Part of a small language model's weights.
Size: width 192, MLP 576 GELU, vocabulary 2048, 5.93M parameters.
Architecture: biases, attention and MLP in parallel.
Training: a variant of Muon for these matrices, 14240 steps.
MLP neurons of a small language model. Each row is named by its layer, matrix (up: input weights) and neuron, and shows model dimensions 16-79. Each number is 128 + 24 x the weight over its row's rms, rounded and kept within 0 to 255.
Before each neuron's rows, "fires after" lists the tokens most often just before its 100 highest values on Wikipedia text that the model never trained on.

fires after: " ", " South", "s", " Mi", " north", " ma"
L10.up221 [143  68 142 152 103  97 149 135 137 154 136 106 119 148 116 145 182 160 131 122 111 128 150 148  88 154 137 123 137 116 119  79 120 167 111 110 142 132 138 141 109  78 158 127 143 139 118  99 114 100 189 116 153 123 173 146 137 107  94 101 124 127 150  89]

fires after: " Sh", " Ho", "sh", "ha", " Ch", "o"
L5.up516 [111 138 146 138 112 190  91 134 157 105  87 140 131 105 136 110 153 126 115 124 150  91 147 118  99 128 104 170 157 132 159 134 131 129 133 113 174 164 119 149 128 182 170 149 126 178  92  98 164  83  85 157 141 119 139 118 135 125 160 130 123 117 120 118]

fires after: "al", "li", ".", "am", "ra"
L5.up342 [119 117 134 141 133 114 140 138 178 150 108 131 117 141  92 102 132 107 138 113 165 135 107 124 130 118 154 115 140 170 104  75 145  85 124 145  96 131 120 148  85 106 110 165 122 154 149 139 100 143 101 125 104 194 101  75 174  76 119 119 134 148 103 121]

fires after: "s", " c", "c", " ", " S"
L5.up449 [141 169 136 101 102 156 126 164 127 158 121 138 138 145  83 125 111 124 138 133 144 151 125 119 159  82  89 156 115 147 105 112 157 128 141 187 163 138 125 109 129 110 107  91 149 152 149 104 139 100 128  98 129 146 131  83 150 104  94 138 167 128 125 160]

fires after: "ch", "s", " ch", "se", "t", " Me"
L4.up5 [117 133  90 142 145 128 133 116 142 134 132 132 111 133 121 144 122  88 150 157  88 103 119 142 142  88 126 113  74  93 119 131 105 117 147 118 150 123 149 148 182 158  68 108 187 133 165 125 122 101  97 129 128 106 154 133 166 157 130 116 144  89 147 158]

fires after: "le", " Go", "pe", " pro", "ro", " de"
L9.up289 [117  84 133 174 135 135 125 120 102  97 125 128 122 117 141 113 163 138 155 124 154 167 137 124 125  83 128 105 105 126 118 124 137 134 142 125 130 142  62 135 110 143 137 141 130 156 130 124 133  86 123 123  90  92 120 161 142 174 177 127  92 158 100 108]

fires after: ".", " Lo", "k", ")."
L2.up34 [149 139 124 120 113  93 106 155 173 163 133 143 119 133 156 113 122 146 159 156 140 119 108 137 120 150  73  69 150 126 187 128 131 102  92 141 125 169 124 111 139 141 119 149 113 121 104 143 138 120 160  81 112 109 101 172 111 111 134 125 122 117 156 163]

fires after: "s", "ne", "|", " a", " f", "es"
L13.up51 [102 110 157 113  95  91 145  91 173 105 123 122 128 112 122 141 192 104 140 165 150 166 143 134 120 132 104 124 133 117 117 157 140 128 181 115 130 139 106 171  88 116 153 113 161 139 121 158 147 109 140 125 178 164  94 109 147 106 114 132 160 177 152  95]

fires after: "n", " Ar", " M", "en", "ar"
L5.up184 [129 139 143  88 154 127 154 131 105  96 125 142  92 166 106 113 115 139 147 125 135  82 148 126 146 125 185  74 115  81 194 109 146 109  88 157 125 110 102 124 143 140 150 117 106 130 147  97 132 166 135 115 164 166 138 160 134 103 120 161 121 171 137  84]

fires after: " ", "-", "″", "T"
L4.up218 [118 115 123  64 157 149 155 136 164 149 130  77 113 109 118 169 136 124 154 114 118 143 129 101 110  90 116 106 179 129 103 102 164 134 152 133 125 118 151 139 158 124 164 188 172 154 133  88 128 133 167 106 105 119 146 108 122 126 101 105 120 113 126 151]

fires after: "e", "ma", "li", " ma", "al", "ric"
L5.up34 [102 194 112 124 116  96 118 139 134 117 122 131 162 130  81 164 120 120 138 154 134 155 129  89 133 121  74 114  95 143 137 145 146 101 137 109 110 163 107 139 147 139 106 174 141 116 134 163 114 137 117 117 116 176  74 103 149 121 159 158 139 127 124 135]

fires after: " me", "ra", "ci", "n", "mark", "z"
L5.up429 [108 145 141 110 153 101 135 150  93 131 135 130  89 141 104 146 164 160 174 136 118 134 126 140 111 146 105 115 140 103  65 145 170 135 101 146 122 134 173 143  98 107  88 183 185 133 110 128  89  52 102 149 173 147 136 133 122  99 142  98 133 112 176 170]

fires after: " ", " |", " took", " comp"
L12.up82 [ 77 123 117 154 129 177  93  85 162  98 118 111 185 125 157 131 136 158 143 114 140  98 129 152 125 107 126 143 128  93 122 124 128 146 105 140 162 116 112 129 120 165 179  94 154 195 139 127 175 129 152 148 128 114 160 130 133 132 112 105 175 119 108 134]

fires after: "p", "op", "mp", "P", "ri", " imp"
L4.up363 [176 141 117 139 114 169  94 139 147 153 117 111 155 127  96 127 191 102 128 142 137  96 133  92 129 136 111 155 114 122  94 108 113 120 127 142 170 103 120  92 128 134 124 158 105  72 138 133 103 128 150  74 128 163 104 150 105 156 140 109 137 127 142 133]

fires after: "en", "y", " ch", "qua", "n", "vo"
L4.up47 [128 124 124  95  86 123 142 127 101 100 130  86 131 120 116 119 160 112 120 120 149 101 120  96 125 109 165 128 162  94 144 145 112 126  96 151 158 123 126 137 121 169  87 119 133 135 139  90  92 173 119 116 139  89 125 108 134 141 124  98 119 148 144 147]

fires after: " ", " an", " f", "s", "fe"
L12.up54 [ 98 143  81 124 117 113 128 110 107 140 146 127 141 103 107 146 128 130 146 121 122 128 133 131  96 103 101 135 149 170 119  97 137 151 131 172 141 119 168 166 168 129 124 126 143 138 129 114 137 141 122 136 150 130  74 158 163 107  96 117  82 154 132 138]

fires after: "s", " ", " S", "un", " con"
L12.up289 [113 127 116 139  84 117 159 137  95 141 135 100 114 132 132 134 126 132  96 135 157  78 111 139 157 140 134 146 147 161  93 137 195 122 134 162 100 103 136 107 121 172 122 127  66 112 126 132 161 138 103 118 125 120  88 145 166 147  80 105 144 116 149 124]

fires after: "l", " Al", "al", "ol", "ub"
L4.up239 [103 105 138 123 138 120 129  90 164 171  91 134  74 130 134 119 139 114 166 144 113  95 122 141 135 185 122 129 125 140  81 170  98 151 126 179 132 115  74 101 141 115 131 101 120 107 111 130 109 163 146 132 188 112  88 131 133 122  94 136 126 121 118 110]

fires after: " con", " Go", " Con", " ", " pro", " dis"
L10.up194 [ 69 139 116 156 141 135 147 111 129 134 163 146 131 145 154 121 133 106 121 160 165  93  76 144 124 104 170 117 138 120 101 164 147 124 147 108 123 139 115 120 134 133 145 107  98 125 128 119 135 104 140  66 120 142  89 117 146 200 161 132 114 129 140 113]

fires after: " Pro", " pro", "ro", " Me", " me", "p"
L5.up208 [126 113 102 110 121 159 120 143 155 132  94 109 144 105 103 137 125 130 145 128 110 134 141 132 133  79 161 124 130  86 117 118 122 113 160 129 118 160 178 164 112 125 103 114  98  99 146  69  94  94 117 130 115 124 137 170 128 135 133 136 119  89  93 106]

fires after: "le", " a", " A", "L", "A", "se"
L4.up109 [ 84 174  87 104 107 131 157 138 161  92 143 121 127 128 151 157 136 127 106 150 126 159 157 124 106 105 131 122 109 140 133 131 117 132 171 123 121 179 110  99 114 167 117 150 141 117 132 131 146 182 158 120 135 160 131 158 111 169 115 164 180 108 104  72]

fires after: "ad", " pro", "ff", " in", " In", " Ad"
L4.up536 [158 153 133 129 172 141 104 164 177 166 137  89 132 154 122 141 110 151  88 105 150 130 154 149 121 105 120 148  92 127 112 170 139 120 105 139 122 141 122 138 118 162 151 157  85  97 121 166 134 119 127 139 107 127 122 138 129 131 112 114 128 129  94  92]

fires after: " U", " C", "S", " F", " S", " M"
L5.up459 [130 107  80 142 108 162 131 133 113  90 133 115 133  98 108 128  92 123 134 116 101 118 136 108 180 167  93 139 164 150 104 145  91 119 128 164 132 157 153 141 143 137 110 133 105 109 172 126 127 105  97 105 174  97 105 135 116 120 146  82 132 131  83 187]

fires after: "s", " S", "t", "d"
L11.up141 [128 145 133 148 126 125 133 103 154 127 123 140 137 134  91  81 133 120 139  97 142 172  88 145 110 102 117 105 120 146  98 153  86 187 107 137 157 124 112  81 146 154 164 148 152 146 122 123 136 123 131  96 131 140 112 123 110 111 168 125 129 113 124 166]

fires after: ",", " a", "g", " A", "A", "p"
L4.up494 [101 163 170 102 124 116 115 100 168 133 150 126 125 141 107 163  90 125 141 133 105 125 129 108 172 135  99 166 166 149 134 130 165  98 155 126 132 124 116 123 124 137 116 127 127 106 162 146 138 111 125 108 109 179 130 135 117 126  94 183 128 131 156 123]

fires after: " ", " C", "s", "es"
L8.up22 [178 112 105 117  90  95 151 142 102 161  97 110 134 128  98 134 166 155 152 170 144 153 126  70  79 131 121 132 113 113 153  95 106 142 109 119  90 134 158 137 160 126 146  93 109 122 133 102 176 101 123 150 110 134 146 132 118  94 104 124 158 132 169 146]

fires after: " ", "o"
L5.up396 [107 156 130 112  96 154 123  65 127 168 140 141 136 134 131 188 123 130 115 139 129 139 129 156 141 110  69 146 154 137 167 121 118 210 137 132 108 134  90  97 150 106 123 141 172 145 134  94 190 111 144 151 102 125 111 151 113 158  93 132 137 150 131 161]

fires after: "s", "ch", "ar", "ad", "tor", "c"
L5.up233 [103 123 133 137 111 167 174 144 124 117 128 163 130 141 127 141 118 114 158 174 123 115 179 129 143 106 159 109 107 123 141 113 132  94 151 101 101 148 131 171 138 117 125 112 136 160 173  82 157  90  96  94 162  97  87 144  76  88 122 141 133 122 132 122]

fires after: "s", " Con", " ", "C", "A", " De"
L4.up94 [157 160  80 113 121 116 157  86 150 121 110 105 116 103 107 170 138 160 105 112 114 164 106 143 107 125 142 118 120 146 120 158 147 106 138 117 126 126 136 134 106 111 116 140 124 141 143 133 118 144 130 126 110 149 107 160 111 141  85 179  91 125 171 114]

fires after: ",", "s", "or", ".", "A", " A"
L5.up394 [117 190 153 161 106 114 155 114 143 179 161 131 141 133 141 146 133 177 192 120 150 130  97  79 152 145 100 134  85 131 160 152  89 133 154 138 104 146 114 116 114 170 129 124 143 111 154 109 127 126 115 114  94 138 118 135 121 117 119 141 122 106 121 140]

fires after: "s", "or", "ch", "ver", "us", "fin"
L5.up26 [122 124  88 135 102  89 112 108 101 181 132 159 134 149 134 161 157 103 139 102 130 103 126 139 119 156  93  85 106 102 151 164 115 105 122 137 108 170 122 142 143 163 119 119 125 134 126  95 113 165 121 152 121 124 134 166 120 133 122 185 118 117 102 122]

fires after: "s", "r"
L13.up416 [108 120 125 136 151 115 112 139 168 142 114 109 137 114 139 107 183 148 167 132 132 124 143 116 112 102  83 103 119 148 155 180 128 145 130  88 138 103 158 170  85 125 122 130 125 124 145 157 113 147 112  77 141 126  87 149 122  98  78 135 181 165 142 129]

fires after: ",", " |", "-", " I", " in"
L11.up300 [123  89 133 121 126 115 133 146 127 110  90 120 127 140  77 126 135 128 174 110 150 104 113 153 136 152 126  97 187 162 138  97 131 137  95 113 133  91 146 115 109 121 145 116 138 139 117 157 123 116 107 141 103 175 109 156 147 121 137 113  97 111 118 103]

fires after: " ", " in", "ad"
L8.up38 [145  94 165  96 159 125 112  83 162 118 114 102 117 152  97 164 101 145 136 153 152 104 126 145 119 116 120 161 170 111 101 106  85 170 143 143  87 117 109 148 157  94 112 121 166 185 138 137 147 117 146 145 116 122 120 163 114 172 134 153 127 169 112 101]

fires after: "d", "p", "mp", "if", "f", "D"
L8.up431 [122  76 114 136  88 136 124 118 115 152 102 124 161 107 175 132  80 123 166 104 134 138 121 142 161 159 125 156  90 113 150 142 173 108 169 117  92 134 118  98 132 120 121  77 102 116 144  74 158 118 163 125 121 129 120 135 146 147 123 152 196 103 151  69]

fires after: " the", " The", "d", " member"
L9.up105 [162 135 145 132 135 143 114 133 126 103 168 121  90 141 131 152 115 131 150  93  82  91 112 140 118  97 108 134 161 131 142 138 157 116 111 126 140 152 123 111 133 122 147  99  94 164 172 144 153  80 144 161 157 139 129 135 139 141 157 128 101 177 133 113]

fires after: "s", " ch", " st", "app", " comp", " is"
L5.up486 [110 120  88 173 152 104 152 113 127 113 163 138 132 158 110  82 113  99 116 107  82 152 111 136  98 131 107  96 123  98 123 177  91 108 128 129 123 128 166 157 119 123  70 138 133 104  79  97 122 107 142  99 145  88 151 159 163 142 129 125 135 153 157 133]

fires after: "t", "b", "s", "act", "vo", " re"
L4.up8 [137 103 129 134  97 107 161 153 114 122 148 129 115 155 120 130 146 101 150 125 106 157  83 120 153 110 113 104 124 139 100 125 125 150  82 159 157 129 109 136 139 151 162 113 145 108 164 114 140  97 127 141 118 162 157 125  91 130 144  93 141 135 100 135]

fires after: " Com", "com", " di", " mo", " M", "ec"
L4.up144 [142 142 118 138 129 121 163 120 110 130 121 137 171 130  78 140 167 140 135 102 115 114 122 153 141  82 187  65 106 124 114 124 147 183  82 144 110 135  77 148 131 132 129 127 154 113  98 164 146 147 103 109 153 156 165 127 124  81 130 108 108 113  96  66]

fires after: ",", "v", " in", " S", "d", "S"
L8.up234 [141 184  85 151 158 156 188 118 102 134 111 120 121 136 113 126  96 103 113 149  77 129 133  84 112 150 124  81 122 115 111 114  98 126 133 136 100 122 130 117 138 134 161 154  88 117 126 147 140 149 156  72 103 128 101 135 150 126 141  99 133 129  95 156]

fires after: " ", " con", " pro", "au", "c", "u"
L12.up114 [139 117 104 125 165  88 102 109 154 129 155 108 149  95 147 118 135 128 137 177 168 160 158 116 137 137 134 158 126 150  89 154 139 113 161 139 169 140 133 126 107 142 152 132 119 139 144 138 143  86 106 144 153 134 123  86 141 155 160  97 118 122 141 113]

fires after: " ", " b", " st", " E"
L8.up90 [102 156 123 116  95 130 133 107  93 128 123 116  92 188  99 120  83 140 123 170 154 105 107 143 126  99 109 124 162 148 132 118 140 122 159 157 131 182 106 116 124 174 110 142 161 111 113  85 117 157 121 130  69 107 117 129  94 140 148 104 139 128 123 127]

fires after: "s", ",", "us", " ", " ex"
L4.up486 [180 127 167 135 107  94 148 103 120 154 127 100 143 154 122 130  92 124 152  97 152 114 126 122  79 150 102 150 125 151 183 103 104 143 120 122 122 162 156 126 153 133 133 143 134  95  96 122  86 121 121 103 114 123 103 160 154 155 116 117 122 133 158 156]

fires after: " the", " (", " of", " to", " by", " |"
L9.up483 [134 141 143 117 120  73 154  96 135  92 156  88 141 130 155 147 130 158 131  97 139  95 122 165 101 152 118 132 148 151 146 166 126 141 133 134 130 108 155 140 128 112 150 119 121 144 129 111 149  91 104 142 183 106 158 112  97 155 175 137 138 147 101  86]

fires after: "vi", "ri", "ra", "di", "n"
L5.up205 [127 157 119 147 126 108 107 128  96 107 149 130 124 116 111  96 149 168 133 143 148 121 149 115 135 136 131 103 134 104 120 106  93 152 118 182 178 156 115 154  70  99  96 100 163 127 123 171 109 181 112  99 164 118 121 150 141 147 167  95 136 144 125 148]

fires after: " the", " se", " No", "ver", " ma"
L8.up483 [ 95 110 174 116 110  93 119 147 108 106 167 110 136 119 155 104 150 115 140 137 116 126 168 125  91 103 126  43 143 120 119 137 147 114 121 160 148 107 147 157 145 136 119 123 121 131 141 177 135 138  86 109 108 142 103 116 173 120 119 141 107 144 138 127]

fires after: " ", " B", " Vi"
L11.up114 [137 130 108 119 130 146 147 120 163 155  95  96 121 168 164 127 116 151 147 149  77 132 107 124  89 118 122 172 103 139 143 150 113 154  93 145 130 133 113 145 113 144 140 121  67 134 121  92 144 146 114 114 120 106 143 129 156 152 165 108  85 102 101 130]

fires after: " V", " I", " A", "A", "C", " C"
L5.up543 [121 126 103 125 120 114 190 109 142  91 167 124 150 105 112 151 121 120 130 125 144 140 133 112  80 135  94 101 130 153 182 168 128 114 137 119 133 111 129 106 110 124 117 100 106 124 143 109 138 115 150 136 185 168 148 142 106 112  99 141 144  98 170 123]

fires after: " ", "\n", " c", "par", "c"
L5.up411 [139 151 150 103 135 148 141 120 129 126  76 126 152 100 137 156 126 154  98 109 105 147  51 116 107 120  84 144 101 116 171 124 147 138 164 159 115 163  97 140 159 147 136  81 110 151 133 157 138  89 169  99 134 121 104 151 111 108 114 143 165 119 152 119]

fires after: "p", " p", " in", "o", " In", " do"
L4.up153 [ 95 134 125 121 128 164 142  86 139 144  99 153 152 102  96 168 120 145 146 149 152  98 115 140 143 132  87 147 151 112  91 133 118 178 115 101 133 110 158 121 150 113 120  95 148 115 117 151 144 108 152  97 144 135 131 111 138 157 148 101 176 119 109 116]

fires after: " as", ",", " during", " and"
L4.up334 [125 124 128 147  86  91 126 115 139 138 130 112 116 143 106 131 128 121 135 114 143 142 116 101 116 159 128 103 152 112 111 186 148  92 124 151  92 153 138 126 154 169 145 153 117 101 151 139 143 114 159 102 144 162 122 146 162  97 113 125 129 120 118 137]

fires after: " as", "\n", "on", "-", "en", " \""
L12.up231 [120 146 148  95 124  76 107  93 113  86 121 129 139  86 122 125 125 114 136 129 179 100 100 113 146 146 135 167 114 106 135 141 135 101 138 110 175 125 161 118 115  71  99 155 121 117 144 110 110 123 140 184 111 112 133 103 109 104 140 160 142 131 120 115]

fires after: " ", " re", "amp", "re", " ca"
L13.up120 [129 152 110 140 164 156 137 154 139 161  98 155 103 124 133 116 140 114 109 109 117 184  82 139 137 109 134 139 134 116 115 216 120 153 135 128 135 157 152 172 117 141  76 124 102 114  96 125 147 130 103 118  86 144 108 134 150 149  77 151  98 107  57 167]

fires after: " co", " c", "\\", " ex", " "
L2.up82 [109 127 116 129 160  59 112 186 129 118 154 143 150 186 126 155 123 151 141 155 157 108 101 123  88 139 159 139 144  81 150 144 119 184 115 126 124 148 116 139 121 121 182 109 121 157 138 139 121 128 103 121 127 135 122 117 149 117 120 118 123 169 126 108]

fires after: " ", "==", "s", " of", " pro", " for"
L2.up237 [ 58  94 103 161 140 146 120 128 106 137 109  66 141 110  83 150 120  80  98 147 127 136 106 100 144 102 183 162  94 134 151 109 147 142 150 120 139 131 143 140 145 143 153 100 124 151 120 133  94 119 133 141 108 131 149 116 106 164 125 111  99 135 159 100]

fires after: " ", "b", "o", " G", "v"
L13.up282 [ 94 138 135 123 118 159 177 128 129 121 144 107 124 143 141 126 104 151 123 167 133 176  99  95 101 108 153  96 128 128 154 142 128 120 140 104 127 153  96 116 131 109 159  83  76 126 160 145 161 152  90 145 121 149  99 138 115 148 160  95 113 148 101 108]

fires after: " the", " 19", "fe", " The", "The", " S"
L12.up32 [103 147 119  98 137  98 148 127 129 115 126  96 108 133 105 151 134 134 110 115  90 135 130 120 170 139 113 123 156 123 141 113 153 120 108 143 140 159  96  72 129 180 136 112 101 122 151 108 156 168 140 135 133 142 139 159  96 115 108 101 107 148 128  57]

fires after: "w", "th", "f", "mp", "en", "ter"
L5.up178 [103 124 111 122 102  97 116 121 143 138  95 131 131  99 179 155 112 129 134 141 153 113 165 117 128 208 144 114 102 120 158 142 167 110 118 143 145 165 121 141  93 130 109 150 133 106 116 121 107  89 118 177 115  76 128 115 147 143  96 107 123 150  63  95]

fires after: " ", " co", " Bo", " m"
L10.up411 [127 122 140  89 143 192 191 143 100  98  90  88 154 143 156 124 116 117 151 122 128 111  92 128 154 117 140 122 115 123 106 125 118 155 104 107 119 175 110 145 138 130 162 126 125 132 121 113 112 102 156 151 160 128 124 158 147 154 147 117 114 109 100 112]

fires after: " ", "le", " ex", "\n", " |"
L10.up316 [101 126  93  65  85 118 146 114 150 120 129 130 153 148 153 146 152 128 147 155 136 138 154 176 122  62 133 138 131 169 141 153 107 156 130 137 136 121  94 137  84 151 128 104 117 158 164 103 155 127 146 156 141  74 130 109 153 144 120 130 144 113 140 125]

fires after: "la", "c", " A", "va", " co", " a"
L8.up504 [132 122 105 100 132 123 147 110 157 162 150 121 161 103 158 132 116 114 109 106 100 124 108 138  79 112 143 112 131  93 128 138 139 170 150 131 169 130 136 157 153 171 134 151 130 132 146 134 162  93 126  74 113 117 143  94 132 153 152 136 121 139 115  94]

fires after: "la", " lo", "gre", "or", "ri"
L4.up327 [138 110 162 122 101 111 170 130 109 154 137 113 163 148 165 149 161 139 159 126 135  96 120 154 110 135 127 158  90 126 131 136 110 125 162  90 146 181 110 153 126 130 119 129 104 109 123 121 115 144 154 100  95 113 171 132 112 134 189 125 142 120 195 154]

fires after: " ", "-", "p", "ch", " (", " event"
L4.up452 [118 172 130 116 127 129 118 111 152 108 121 140 131 127 144 137 168  79 106 154 102 137 104  84 118 111  92 110 108 159  96 135 121 134 136 118 111 118 112 146 171 159 132 143 144 190 103 100 116 135 173 123 145 120 139 124 111 108 124 143 119 118  87 120]

fires after: "s", ".", " St", "st", "°", " of"
L9.up505 [ 79 170 132 122 135 123 131 169 187 123 132 134 108  95 136 125 107 134 154  98 157 130 144 120 178 144 133 130 125 124 119 147 131 153 121 131 100 129 108 111 201 149 126  91 131 153 185 117 118 100  91 100 121 120 108 101 162 161 109 147 137 134 133 120]

fires after: " |", "al", "."
L12.up193 [114 132 209 124 147 153 145 134 129 112  84 146 105 107 100 138 137 106 145 148 133 140 137 121 128 180 145 128 122 138 148 125  93 102 143 169 111 106 138 119 166 139 122 106 127 138 109 114 181 115 126 125 151 137 142 178 140 118  83  85  78 116  94 135]

fires after: " U", "E", "B", " describe", " Be"
L4.up568 [139 135 109 102 117 125 148 109 144 108 117 149 109 129 119 131  88 185 156  81 116  91 111 144 108 159 106 107 114 122  88  99 127 101 149 129 134 121 112 128 104 106 130 126 126 113 158 113 120 100 142 115  77 132 147  97 107 147 117 135 164 105 165 147]

fires after: "ch", "th", " Ch", " ch", " co", "c"
L8.up15 [138 137  98 157 151 112 120 122 183 113 117  77 140  87 113 129  95 117 115 127 155 122 126 138 137  84 161 120 115 102 108  95 113 187 123 109 141  91 127 137 125 113 140 160 128 159 149  98 148 107 151 141 108 125 145 125 147 121 161 171  91 147 138 138]

fires after: " M", " di", ".", "M", "c", " own"
L5.up174 [144 150 153 147 146 119 162 162  82 104 107 144 167 162 135 184 140  93  92 139 139 124  88 113 137 124 144 114 106  98 120 131  88 122 141 119 102 121  95 153 111 139 160 115 142 151 114 109 128 122 151  84 140 136 138 102 110 133 142 102 120 105 110 121]

fires after: " f", "ed", "b", "cent", " F"
L4.up406 [118 108 159  91 157 109 162 115 113 134 123 127 129 139 122 106 139 151 171  98 132 129 121 135 146 133  83 132 161 125 104 159 138  90 156 120 123 169 135 183 130 143 122 138 130 142  75 132 138 112 171 105 153 132 119 140 159 177 115 148  92 117 146 119]

fires after: "y", " S", " f", ":", "ist"
L5.up102 [150 123 139 139 170 145 134 109 122 122 153 185 128 113 145 139 106 132  90 128 151 113 173 103 163 156 143 120 121 138 131  94 107 129 133 155 134 148 102  86 140  91 110 117 181 144 143 124 111 150 127 122 175 103 149 101 123 116 102 122 142 106 133 116]

fires after: " f", " F", " sign", "s", " c", " so"
L8.up199 [141 131 129 132 123 114 136 100 123 126 136 125 163 101 120 115  71 168 165 137 145  86 121 149 128 106 104 137 138 120 103 133 152 168 160 180 148 153 134 142  91 115 135 129 120 178 106  96  82  99 140 125 116 137 130  90 150  69 135 100 135 109 153 105]

fires after: " a", "ho", "ri", "g", "ic", "ra"
L12.up49 [131 164 134 179 110 106 117 124 124 140 145 122 135  94 135 109 178  98 139 158 151 121 144  83 145 167 145 151 188 126 138 143  99 110 127 111 148 111 168 146 151 122  92 110  81 140  76 168 107 185 106 125 137 146 109 121 136 155 125 140 114 148 151 103]

fires after: " ", "mb", " pa", " count", "th", " B"
L5.up350 [105 119 124  91 110 143 131 107 172 151 115 125 144 137 118 144 100 124 152 143 105 115 103 139  60 107 111 140 140 152 164 121 171  87 164 126 113 181 121 115 144 142 127 127  97 169 107 134  99 111 150 165 126 115 142 116 179 155 140 106 102 114 155 113]

fires after: " F", " f", " M", " "
L9.up434 [114 104 116 117  98 118 133  97 142 107 119 120 140  99 150 150  83 102 161 175  92 110  88 161  87 120 113 133 157 155 110 144 127 164 140 111 113 149 130 176  99 172 119  87 141 159 125 112 160 136 148 122 138 130 127 129 142 109 139 129  67 132 104 151]

fires after: " ", " Di", " po", " co", "C"
L5.up28 [129 118  99 160 113 162 146 162  95  97 112 101 148 141 120 123 141 136 105 111 153 127 127 118 116 133 118 115 151  90  83 154 143 171 144 114 140 159  95 167 114 123 149 132 110 196 129  96 134 111 104 118 115 142 107 160 121 121  94 125 124 166 157 117]

fires after: " S", "n", " N", "ru", "N", "th"
L4.up560 [ 68 141 138 129 125  89 164 146  94 161 152 139 128 126 135 117 123 146 115 148 138 116 141 109 125 127 127  95 113 153  90 148 134 153 124 154 122 110 116 117 142 143 141 112 144 119 121 133 122 104 119 123 102 151  99 109 116 111 109  83 119 123 148 120]

fires after: " b", " c", " se", " G", "B", " Be"
L4.up514 [131 154 127 119 121 130 137 127 113 160 100 137 108 157 124 137  73 159 124 109 138 102 121 152 113 107 155 109 163 153 151 112 157 101 131  83 130 153 107 108 132 125 103 111 134 109  99 150 117  83 122 129 130  83 129 132 160 139 146 108 135 107 163 129]

fires after: " Al", "al", " (", "|"
L12.up93 [146 119 121 114  78 146 163  61 169  92 145 179 127 124 136 182  98 114  91 145 157 112 121 145 128 172 143 100 111 106 147 144  80 140 116 149 123 100 135 119 153  99 123 138 100 155 118 145 146 145 111 109 157 171 119 160 122 149 131 117 124 126 101 162]

fires after: "\n", "al", " W", "or", "ol"
L5.up447 [106  93 139 132 130 135 125 123  95 120 105 121  97 136  80  80 120 105 137 113 134 124 139 126 149 194 129 142 136 145 126 152 123 174 120 155 143 142  84 128 124 111 106 151  96 162 156 144 126  94 106 126 138 134 113 169 151 119 131  89 153 101 133  97]

fires after: " C", " p", " ", " c", " G", "ar"
L11.up477 [126 144 120 112 181 139 152  77 165 104 114 127  93 113 147 114  90 161 104 127 123 111  99 110  94 132 161 152  97  91 120 141 109 146 116 109  94 153 125 137 169 119 130  96 113 120 146 127 140 119 147 151 163 142 164 117 140 134 135 104  98  98 112 127]